MLP neurons of a small language model. Each row is named by its layer, matrix (down: output weights) and neuron, and shows model dimensions 309-404. Each number is 128 + 32 x the weight over its row's rms, rounded and kept within 0 to 255. Numbers have three digits each.
A block is one neuron, or neurons of one layer that tend to fire together. After each block is what it responds to, as a language model described it from the Wikipedia text at the highest values.

L9.down145:157091139140107151115000130141093102100088128063073142165102092117118157123149124138039126106170168088110205182146082100105153148130086158104109142084151110099131187131141106165118138150087118122138064166086074095154154172151103148077126133089152122065187125151144161117154168149193133142
L9.down969:131154108151118053123000112117131220097119161114115139096084076122093126077119139113092136130145163162136109115079099123185126143069127145115150101050100078135145101146193123116126091110153118149122083128093133153138143099181151182110116129137081139182134168087092133109175131125182086122
L9.down2375:165102095082135119116012092106144138094129080158110185152109101143129144101150072148135157150169145171133147139083112084096136090109090143131087082162121144130122102097098053137125096141158145170132196163135174149102122096202146121135148188134106127183087077091159183057119132146177118106
L9.down2505:161093097094111099088062137120129094148134113116114118123173142116078117088159135147123121093157130133183111138147138083103167120076084084152149085140152146195083151125126140099086129169114100107073132099108128180146132167187114161110076094144124096131112097090088109114152118120098137093
Responds to: Mid-number digits and separators. Commas, decimal points and middle digits inside multi-digit numbers, mostly in tables such as election vote counts and percentages (49,058; 43.4), also track times (4:32) and measurements (6.6 m).

L9.down653:124161106160102130098102110128148108118123126186094060192105151130108133157130072152167179120171091217107143137226152131104124117157072133107115098125102165158126154108108125128125127209116108156142143070136177147107161143083109084096109144187117131200116160077160120108112110078115108137
L9.down716:094146161135165073153163137149088142102168141121116145169195153157169126107114092083132133122107137119104147179153097142173149127153157139151108169095154157094150163104164164098060131146168085139106085138157054117184195123006145115110166109138093121149153159106163103089160141135170048042
L9.down1205:119160139124106139135214120140116092099112149130102091123099152164104165183165145124124169142084063057152123093114202102123142107176101117121103139163116170147127117141087154094125116135114170117167177124137115117098182137039136088100134148120138108142140097064121166138173150141112146131
L9.down1569:166093135129131121130183137132169128171102156140144105102188145109155198068119072141147079115083058111151112138152113175160184149142160120111175083128130205140107106095127170120162142123119112160090088166131143114119143126075143136145103155156129064173141113121137079114115116124136136115
Responds to: Token before a date number. Month names and words like to, in, b. right before a day or year number in dates, e.g. on December 9, from 1905 to 1906, in 2022.

L12.down0:120083226152127106137100163091131141118128095151121109111179184105156206174095104127134122115115100163127151067120143095164088147198075073151192082196087143073169190112120109158116190155139114116131133112127143120074115114155109148132149205129169186129172137110170113190092156123099145144
L12.down1434:151098129107080127180211123090096082112092111135112092139054106154115121113127107106088161133119100130160174096143176153158176155080107192203110170154136151132140140129156124131117075162135140138088151169120114120133185168176141187076124093077086127163168083139111080131114160157127165150
Responds to: Role-noun slot predictor. Fires on the space or dash just before a person's occupation, instrument or role in lists and bios, e.g. "a German' 'geologist", "Ernie Watts -' 'saxophone", "Brazilian' 'rapper".

L12.down49:183211119146143132148225120067119128130090113129128137094112113174114123121130189172060142151143141117104112145106149128150134157142118103121150182108165133096122138164072146098095077136095110116047137148125118132145136083193169098150094178072158171093105132149141082158157145100118115082
L12.down2010:139125132117139069058255130147128107163104155114142094144084181085137156132115151146177139105101083111175129121072097140117168115097053111151118183149098066091149090095131150123112137103126116084123092169168103145164120110140104109144070102130084108111080181128161068199113140157180105119
Responds to: Film genre descriptors. Tokens that build a film or work description, such as nationality, genre and format words in filmography tables and openings like "X is a…" (Argentine, indie, thriller, short film, manga).

L12.down98:164106135121120106101000110108184169126124148136123141127114151135160150131154128117115137134131146104144076132132079163101114124142123103120124147129153115131143157128126152117130110116118100103087136154123143128136093123133079075081136138087117106136127089122131090116078127134158095106
L12.down1927:200091116112127104160000169103143173115184110147150140135153132144162119128119099114153118125163116148112127067101123157094116105064155138109107135079117172162123097109136126094129141139129119141114142126177134128165138147175104135133123129129133121120084158135118111134151101112132116137
Responds to: Mid-number digits, title quotes. Interior digits and thousands commas inside years, coordinates and figures (19'8'6, 51','875), plus opening quote marks before song or episode titles in table cells.

L9.down99:066138108137159128101156081123078127138132146207094095183131132105088165143162129150091088176067132095167131095124104159196104079143063170144127128112096134108109101113186113173185150084118093187042109200142074113151187089167116142152086188047045145062107152129112106140140101175108119110
L9.down1600:153139121152150068087167100177102196133076172074162128108124139196129131195159169121143095185090133178140147152126154139083105158099146133140159061119120138125153113151209138119115117116161118163154192091133137112119195114094126151144177153111103142132090134075099120154080129098080075060
L9.down1849:109157086122074078131128167169117095151104185144155122135164092152121094091168142126185104170102154155140175124090181082146096130126138149157117116112090125192159140176139092086153149182120134143136150104070151135096162039125166087176180126107085097156169089078101134082134181172134150134
L9.down2045:173175107107116164153173138122090112158071134116124167161196107114126109157114091149135167109109142154097164115134173116158098145145147131122113135136038137133091129144098127152117086145127135156066174161110101123121137116069145148167124094118130188171107125093089036117191156108113108097
Responds to: Second digit of 2000s years. The 0 right after the leading 2 in years 2000–2024 (2008, 2019), plus occasional spaces before a year or in blank election-table cells.

L10.down184:124111131188178135094000165110171153135127099076076156119143058126095172144148142124080186145183131166115173174169148121155168091146141120157123105127122149110159074171113164139127075087136127124097114148101163126137081129115172133121110146116133121097102179069124148125133112093145145220
L10.down268:061152202108128167145000185107120083180099103137160123138105136152147134152180114142122119146145124160194129169150113136161170138134123129065129089109096151034150067105123091128116159114138174107073091131143163110166151143146142075159150132147122116160125070105093157109108073160079141101
L10.down854:110146140151081095126000143123140097173135167095160111098106147081180069159111131133097168200129130062106131116149103154099113167152089117117118070138151155133114119121146152174189146107127154135133119131139167142096130109136181120098118142150112142131123166119136123145100101155134155146
L10.down858:150025107132134141119015071129096070130186101108159092148133143123102140160191205078109134104155195142111137095124168117180088094184192163111108152101113148156059076081087127149119104147086121118163162138097121155109129122161121094109137149145111141121079134125152174152151131162084141165
L10.down1503:092083137150120095114000107094108136126122128146112088159059077092144125163117178139139152138130130130183124130101108131136187104102157143137150164100103122100106124136074075118151116176117135157120148094145133147066146132176115123128119089183163089127227120107155121175089102170120125154
L10.down1794:133140123107145072107025094154103114051129148124104107190148112112109120158107174145115191153109144166181140093121093139122064110132128121085090102115125087173111130100172054144076084099151108160143097093147131120084141174136076116126135090117113118182152105135100123134087140137200187126
L10.down2380:100174112098077191099118138078182126130113081147028144116112157106124135147116076185072086137116113167113067126182163139111181100165112115128167083108090082149155123127084139111113134161121185147131094115158138188122108131165173148168159094167132155159170094108125099116105096064096116129
L10.down2483:121141135178094059173096149087060129107127138097099117199136169072164111152122137140059137121120130121114173145098171087107125117191069117117154166175177140115116106128184166088107125105143155132100177168147183116145116087075111159142096122145119138147172122134115069110155126125149157157
Responds to: Digits inside multi-digit numbers. Interior digits, commas and decimal points in the middle of multi-digit numbers, mostly in election and sports tables, e.g. 4,9|09, 47.|6, 19|90.

L9.down702:109136131113151162157210149056140129153096150147097116151125124185178138152110133157155114121150130073134148162120102156111103147142135133144074097102101151120127142192033210097148114155124125154105148124103102093119125066139124175108065118085125133151131097108053138110169108121132156156
L9.down820:163113147124116099119140173166209042146144135160098087121140066143167100106135149119074098131149197086162115138110108180104133148156148071081084091066161129134101116211129138112150176180131054117180161114114148113098083169122118125126131071130091127179131140141084171067134146122133135138
L9.down1618:190164117088046102134185091109043135043127129148174109095166064112171092142152067170151075130122221056139187152087107116136102143136149166170151073116197147155094131158186152101122149127161137128100084128122156132168093124103097143098123139090106146117142185119099071159102065081113143133
L9.down2167:147135148165152135154125101076140149116130131097153131062151110172156204086131128100143130107154200157128126161120147101154127125158115096148087075118123142109136115193181117140053139164136127079161109139099087149106123114099188162089191050084093076138080140102137155181172157085132093119
Responds to: Mid-name word pieces. Subword fragments and initials inside non-English proper names, mostly South Asian, in cast, song and squad tables or lists, e.g. Chan-dra-sekar, S. P. Balasubrahmanyam, Pra-s-idh.

L10.down225:178177100109082095138223188142130097135123105153151155081153123109101158126093171120102119181147117085085127121158148086170164088172203074093184156142147136097158148163114073151121171143171107126113129185150160141125155142090089041124159125102137137141127124162108101170109102178081098172
L10.down706:117115139082127102111000209101122106148113138101143123157104115142180156131197120158132150144118176140121107054137101130167122093123177116161170136099150149072151173136119111107134079102105155138140046144122071098103107175139125115180138189099087173137118087137085205134172102090151170167
L10.down888:085157073106161135117140109192126072119070104081156130116101092118114138083123109117106140187157104137175123146107073099071119065060155135060186092138150102119148132132086125179182138142062141169071117083126143144085118106124153095150194139166148118079122157133128120205112139048168183108
L10.down1293:107151057097073173154133066118116129095145063077095150099139097161116143149159167130137136148062151112098164141154088080120104113142126174137100126157110107103191122107164092169103117130093174145100152123115126105134072129110148100091087121107145214157102140126085167150161176145091153125
L10.down1369:113069122082112114095040147090124154170077138041138149142157165113144159141152151130152124092160107164173072124116114104111165150153099078136133099158130123103149133135186078177119140122142122129082154153167097141120174089157150047089172153098154146106150147166149118147112160119098116127
L10.down1533:180140123166148127118224152091136138109119137160154139102093122131124164081127158139085080139124108104142150143157075188161088112138119116179203087150139131076187143101130124109084091193122126125142124136181082130129139107160096143218110149094134142105149133129080156176124075129112095152
L10.down1765:132112092087090067181203098147126071085116160096133136069174132127181094123125078156109113169168101105106120136147166077108151107136164200125209178121169102075114147125138145166165118131173145156097143093160150147077177093103108092102155173118147140075058205092134121127122085147093095141
L10.down1860:157159148122141123081194097108159115111170103127130123129079078097122157146197139121128117099134091068109104114105138103141160097104145106173130088159201102111108148097095086103114106134119156136107137143130091167152141116132109136178155135122101113132082119131120114199111101159123168077
Responds to: Credit-list separators. Dashes, colons and parentheses separating a name from a role or label in music personnel lists and infoboxes, e.g. "Jack Hale – trombone", "Instrument: Vocals".

L12.down988:059072146152102151109255172147124148097113170160104107057106107079175132155154145103226122162128141176153120105096166088145101164125072152158126134179113089096197099148099095142115107143142170097137154140169115108139205039155120121157113121076143104124106101105073107173102143122152167141
L12.down2077:171156118162130090079035108174095114126136107139147159115102170124078099144115199146100077091107110178120122123154141174145109172210093155156091086084119135084124121099114127165103149138110115114104179139148085095136127139099093106072116106145099114192108107116130164117134114230133115059
Responds to: Year second digit. The 0 right after a leading 2 in 21st-century years, as in 2006, 2010 and 2021–present, in bios, charts and tables.

L10.down2:131130115139115089177248167169130124074155143103155124112156162173136125145100129171140130162114142109095138141154147080128111135172059093153122099070106203124107084120126112087100110139112114147150144107141115057127147126087094087136129058108113125147176108096137103142144117116063085153
L10.down216:147110111219147155113230129111124095183180131079132140122104139117157168112127166082093151084143095138128138076059048163086127104133136087124113104144128155172146117145094115099158166125114145157181158110108185158070115070143215123065163086164189113099115126184160118165151142091115137135
L10.down1342:118159118123099144125156129152101109105118156167140131131110102123119161166170214072155206087134105116119183137175087188126053112172170113154136105131192142112148084126117167121163181176083151176120147159130159177111162132120116120158164160175154163103138107171142105171095117101094131116
L10.down1702:174163117122132138101105148074147142144144146122139097104089134109193173116076086143188111080100093180086107120163164160167147126141118118163176130145102196129110133161155121156172082139099106127201108170173136127069180173053122134239134150163138096149096082139173152104155145117115115103
L10.down1877:181187069146085112078073097114101170124182092145122129106118140144130115140122131124122122182103123147049174141109151107117125104074133096138147098144120090198126094080170152143132140097115186093121081132060067124188112078114130131132145155120121128097091142180145074054079120145161098119
L10.down2322:136144055066125134155203163163115109122210161065135125148159117156150139070147125133152129115093195145125134059156102146157148127142147150154164139137095129138143092133129164175063113149073114148087131155152155087162189091094136217142093056166172172146163156106089097195107117083074078117
L10.down2429:045104070120084034109062082108146092164155083093036132131122184097108135106151101151121078147103178131123149132176082102153149151124090129133106155115135117211074155164100116083125145156112097145116170087143148117130117136096077058148137145116182183113133138143129050155136138108120158151
L10.down2549:179128107161126206132194114093131183159180104123140169137080121107154191123142152136165147103151107098187125076118149185152158167113170124096127100160050127123126092122120154138158098126111078150171158186118065129181095101140172094139083110177120101107190107114085136143137146165104177099
Responds to: Calendar dates: month and day. Month names and day numbers inside written dates, e.g. in December 2019, On June 7, 2018, 21 June 1895, including schedule tables.

L12.down389:138116126161109096138255167096149102144159185125135138195170155131103090099133115129147070131096092108144168125140041116166143115166144120187194120177155130139141108147103141111133175123080141105135145154134170104184188122140107080144162165163193154089096085128112156163108116144137161116
L12.down1171:160141122129120129138255100202158140186132197116134150163099133129158086154128185125137152107141134166162090094121137154141097157135113101132161108147076117121131076156181188123092154193165099111147152140162116146112074118096140071105075176169115122109102121086113107136127067181089105128
Responds to: Token before a number. Fires on the token just before a numeral, mostly month names before a day or year (February 26, in November 1901), plus table pipes, Elevation: and to or of before a year.

L10.down37:159048127117137097133170157153152164183098140130137175072089138202117141194141119116166139131082126075129156097159158208139156183097131149170132140124102081107175180089142122169065079179060191117158193149092127123124180075174020162119097052099106089154134173110072087132123164105161157111
L10.down933:055175123195137154110247084159049119181109069096132089124110143120153107104104147170169179103179147048178111158148102093106145117145068176179136141097164110108157118102096119155129076144120103183088078116109160123164135154138151106154059116078093134100082122153116106156111166151186126111
L10.down1046:136096115110057117148255096188146189137136078142156137124137128187055086091079129129161104090167148143225145108167176149187086057178132181110120073135099118118165083104116092129151120148156169190044162177125164079143097067182185119122106150105162173118078109149130147114114152101136160077
L10.down1292:171130142151158061153123085129161144194074113187148114094126116118096134168145130164181114110165133136127132098155121115153114132192100098139122130136108130107101070131126135120125104076168142162151117166122084114107171106156078216117135108162105126109124132134137140121097151181165145155
L10.down1518:130128120157130155177231124146150164137132071120096142196085158142104122127165103090097152121104146110145145085168159109184155088107095162161175087179116131088134170130105111146135135200132090107086123103084153134117118123160083123075127118177079109140134120114103114125065144143139061121
L10.down2223:124109097131184154131190123173132182114163088136137133158054121095142127093148109112154175177137138113167163172081086128116077148118110068177106135116155148147169129098151154133109108078083176144117114129109134155109139091092083155179119084151109106095176125141062113140044120148164108130
L10.down2316:062146042039138156160110108152178163080103120103134124143116135094162072060153123106149153110115193105142118117109125135107146093111113189115168174095106126112125160094141119151121110148177150085141157158107059127141078144133146147179122104137135106110141135114084102112121118099103145140
L10.down2527:109121194142102077141194107119106103096130134151138132157118159130209157090119098095105153124122131179153132124117129141102189093129121146149188101089157166156133081151103135094118122105123126114139120108169133152171161112133148155068119125155135175073197190172055097099176153156152121103
Responds to: Film and law article tokens. Tokens in film articles (endings of Tamil names and titles like Saravan-an, Rajinikan-th; section headers, cast lists, tables) and in court rulings (Court, Constitution).

L9.down749:129081113077115120118191105141110056063058143115103133157094107164123129060059156094062144137164099137219152127151161126141196156159084131184147138113158138096182102106069143122136153154124094125134165186122110134161106058086110157051096109146093150113121111138061117132178141133155179159
L9.down1159:101195132103143127105133075152111194104117089068144100119101124104130157076165099115144191111122124054145125161137133207105125131118107161154183041088138115131146098089121124101136142064150155148183047126126110155187108078106092168128129174159113117130073103152091180141111122160129133108
L9.down1348:122161091064136146087125131141064049102125162190129141101106091172147178094143165128131165097110113080149134162185148137139123153122098182163100139100135214107103129148117152132069072128129129074121127130096123212188155169114130059145084127130102110129136180151123082107111127137170104092
L9.down1660:171081130176174109137151146119123094089140140074123119142121122069130067194077122130142124162123037105120165126178173130130093121131157119070125158120134124136092118133124142133157131114094128151113120116081103127145141113131153073113152134098156165170127150118066134079116121109096050146
Responds to: Instrument slot in credits. Position right before or at an instrument name after a musician's dash in album personnel lists (— drums, – trumpet, - percussion), plus music-playing words like plays; weaker on separators in tables and lists.